config.yaml
n_layer: 9
d_model: 256
n_head: 4
n_kv_head: 4
head_dim: 64
d_mlp: 1024
vocab_size: 1134
activation: "tanh_gelu"
norm: "layernorm"
norm_place: "pre"
norm_eps: 1e-06
positions: "learned"
qk_norm: false
attn_scale: 0.125
bias: "all"
tie_embeddings: true
parallel_block: false
init: "normal"
init_std_qkv: 0.0312
init_std_o: 0.00736
init_std_up: 0.0312
init_std_down: 0.00736
optimizer: "muon_variant"
lr: 0.008
lr_mult_o: 3.0
lr_mult_down: 2.0
beta1: 0.95
lr_head: 0.00603
grad_clip: 0.5
warmup_steps: 200
schedule: "wsd"
decay_fraction: 0.835
decay_shape: "linear"
final_lr_fraction: 0.0
batch_tokens: 16384
seq_len: 256
doc_mask: false
train_tokens: 135100000
steps: 8246
dataset: "wikipedia_en"
MLP neurons of a small language model. Each row is named by its layer, matrix (up: input weights; down: output weights) and neuron, and shows model dimensions 32-127. Each number is 50 + 15 x the weight over its row's rms, rounded and kept within 0 to 99.
After each neuron's rows, "fires in" lists the words (lower case) most often at its 100 highest values on Wikipedia text that the model never trained on.

L4.up843:54 38 59 25 46 44 38 54 26 66 16 57 60 55 50 45 59 72 39 73 73 56 57 33 30 56 52 45 35 63 68 55 58 49 35 74 39 42 18 69 44 43 77 54 55 39 52 41 52 56 31 72 22 64 66 37 49 58 68 11 47 61 37 37 52 28 34 26 37 29 56 69 92 40 60 43 43 50 34 46 47 61 26 32 61 56 65 42 71 44 59 51 47 58 27 44
L4.down843:26 23 45 60 58 16 47 56 69 44 63 76 51 53 63 68 39 37 52 53 09 51 50 42 48 76 36 73 49 59 48 68 68 38 45 56 46 67 34 37 54 58 61 56 69 57 68 62 74 59 51 33 70 41 55 44 40 46 55 54 53 58 45 52 62 34 57 25 35 42 50 27 43 48 44 43 53 22 90 64 57 38 52 50 48 50 86 26 39 49 50 56 55 19 67 33
fires in: "local", "country", "french", "america", "military", "european"

L6.up796:50 19 17 56 38 57 51 49 69 65 43 46 43 31 51 16 54 65 68 55 54 70 59 58 34 50 58 35 82 59 48 33 34 51 32 18 56 64 33 78 58 54 62 72 33 76 62 49 55 52 30 66 62 85 46 64 43 67 35 54 56 53 54 44 47 70 73 69 50 55 18 72 48 20 40 59 26 36 58 72 52 67 41 54 46 42 40 61 29 53 31 40 37 53 39 16
L6.down796:42 38 48 57 59 52 48 56 65 57 72 59 30 70 40 52 54 58 46 55 31 39 62 40 60 49 47 30 53 53 45 71 86 23 51 34 56 22 11 45 61 35 48 64 41 46 56 23 53 38 39 67 50 43 52 50 42 81 62 30 56 64 65 66 37 30 60 57 88 49 41 50 36 42 38 53 52 57 56 53 53 27 36 68 34 53 38 52 61 50 57 70 41 43 35 58
fires in: "be", "not", "did", "went", "grew", "was"

L6.up222:51 32 51 47 71 48 53 47 66 32 46 43 41 49 66 59 67 37 35 75 70 87 46 37 14 20 67 48 64 71 42 83 58 48 44 59 48 27 62 42 55 43 50 36 42 31 58 35 51 63 40 61 64 72 56 32 36 59 29 59 43 53 76 47 68 49 70 49 49 76 50 70 20 83 38 64 42 62 55 39 50 36 48 22 36 51 40 56 36 64 28 46 56 24 32 36
L6.down222:37 54 51 66 72 58 52 49 52 65 52 30 50 55 33 42 65 68 60 38 20 55 32 56 81 60 65 67 65 48 41 63 55 42 55 51 44 51 64 49 63 10 52 76 42 51 55 49 55 35 49 50 47 11 57 47 30 99 38 38 64 63 53 72 47 41 30 52 33 43 64 35 65 67 70 56 40 31 38 71 73 51 60 32 49 61 53 32 54 46 44 66 57 51 29 22
fires in: "its", "this", "s", "itself"

L4.up331:68 12 51 28 37 48 47 51 32 64 38 66 22 56 42 32 42 38 57 37 54 84 63 25 52 26 47 07 55 78 45 77 53 68 55 20 34 52 48 52 19 04 28 34 45 36 41 65 25 60 33 61 64 64 65 48 49 63 66 74 67 52 65 70 50 46 66 38 64 38 53 27 64 69 54 61 49 10 57 53 54 68 49 38 53 58 54 54 54 69 61 52 49 45 59 26
L4.down331:36 49 65 81 41 62 43 38 45 31 59 60 63 42 56 73 66 48 40 47 25 28 18 60 78 85 86 60 40 42 57 25 39 58 46 61 60 77 46 55 59 54 37 71 55 34 20 37 51 56 87 55 46 47 48 60 49 61 55 44 33 63 35 49 39 54 45 44 54 52 34 75 51 44 42 13 58 68 31 36 33 53 33 42 46 43 40 23 45 52 44 56 50 34 60 49
fires in: "chinese", "several", "japanese", "include", "portuguese", "daughter"

L4.up854:68 37 63 34 44 66 53 49 64 38 51 26 10 65 47 57 73 51 55 53 59 49 39 31 51 39 73 43 49 67 77 29 19 40 68 58 43 60 34 41 41 50 75 51 49 56 50 73 76 62 74 73 56 68 52 35 42 41 48 43 54 68 58 67 39 48 59 62 75 46 47 81 40 67 31 66 63 50 37 45 53 39 40 59 38 81 65 48 25 35 48 28 70 25 60 35
L4.down854:51 25 53 61 60 64 60 43 52 64 36 50 36 45 51 55 50 41 75 37 54 56 28 83 51 66 42 34 26 43 57 50 84 61 65 54 39 28 51 50 54 60 80 73 60 58 41 35 44 44 41 39 56 54 39 34 40 37 64 46 64 81 53 52 60 59 51 26 62 77 52 40 65 61 33 49 76 63 63 71 36 45 54 57 38 36 66 28 49 63 61 34 38 36 59 39
fires in: "it", "code", "contains", "continued", "contributed", "crescent"

L4.up915:35 22 61 39 60 41 58 55 75 52 45 56 59 48 36 74 66 40 34 63 55 41 40 52 23 59 55 45 40 61 67 62 71 57 36 67 66 34 64 31 18 40 51 63 37 30 62 56 29 48 31 62 81 78 37 48 64 46 61 52 40 56 80 59 51 44 51 57 26 22 34 49 60 47 57 57 55 25 55 33 80 50 34 51 52 46 61 62 25 55 45 65 27 54 63 38
L4.down915:37 43 35 36 46 58 47 50 30 33 69 55 80 64 48 47 52 60 57 33 60 69 63 28 32 42 51 38 23 61 27 66 42 52 76 57 57 58 46 44 47 43 54 45 40 27 38 62 76 33 66 49 52 47 66 63 36 64 28 71 49 60 41 48 65 73 44 36 61 69 46 75 33 31 57 69 74 36 55 46 50 34 38 39 57 66 41 51 47 60 58 57 49 62 61 38
fires in: "along", "near", "at", "north", "over", "of"

L4.up731:51 65 37 54 47 40 55 42 58 43 33 40 41 50 42 43 60 47 49 38 44 69 34 50 58 56 49 48 40 82 51 62 31 59 34 18 89 57 55 37 74 51 65 51 46 64 43 59 68 67 62 55 48 62 74 67 44 63 47 74 54 25 51 56 57 58 81 53 56 30 48 64 24 33 73 48 17 34 59 57 62 41 29 64 51 34 35 69 46 26 64 43 35 35 35 38
L4.down731:40 50 58 27 56 44 73 44 63 43 55 36 63 56 46 60 41 47 53 38 74 76 67 60 76 66 77 55 46 48 75 06 42 88 41 70 63 53 47 55 72 26 58 70 59 23 69 53 50 37 32 31 62 63 66 50 74 39 63 52 14 66 73 44 54 62 54 50 35 28 57 72 62 50 70 65 66 43 65 46 33 54 50 30 62 39 71 40 62 42 56 68 49 67 68 54
fires in: "for", "former", "forces", "force", "alexander"

L4.up779:54 38 51 49 54 43 73 29 41 39 39 73 48 51 23 44 50 63 48 55 40 62 59 35 25 41 86 36 70 44 65 49 20 50 50 62 36 38 39 82 49 33 36 68 59 46 46 63 61 53 34 51 44 80 47 48 50 65 46 47 62 40 67 27 57 57 43 53 44 61 61 51 29 53 54 59 39 78 14 51 45 63 46 57 61 63 42 24 52 53 46 27 41 69 36 35
L4.down779:54 42 47 58 39 34 36 78 71 43 41 43 57 38 49 51 42 30 21 70 57 49 59 53 46 47 40 62 57 75 51 38 60 51 62 34 53 68 57 42 41 47 80 61 41 75 37 58 55 54 74 40 53 19 28 59 49 33 66 60 41 31 60 44 63 57 73 55 53 45 35 46 43 45 68 67 40 50 60 45 30 65 53 66 60 58 28 34 41 42 64 31 78 41 61 61
fires in: "player", "coach", "footballer", "day", "by", "s"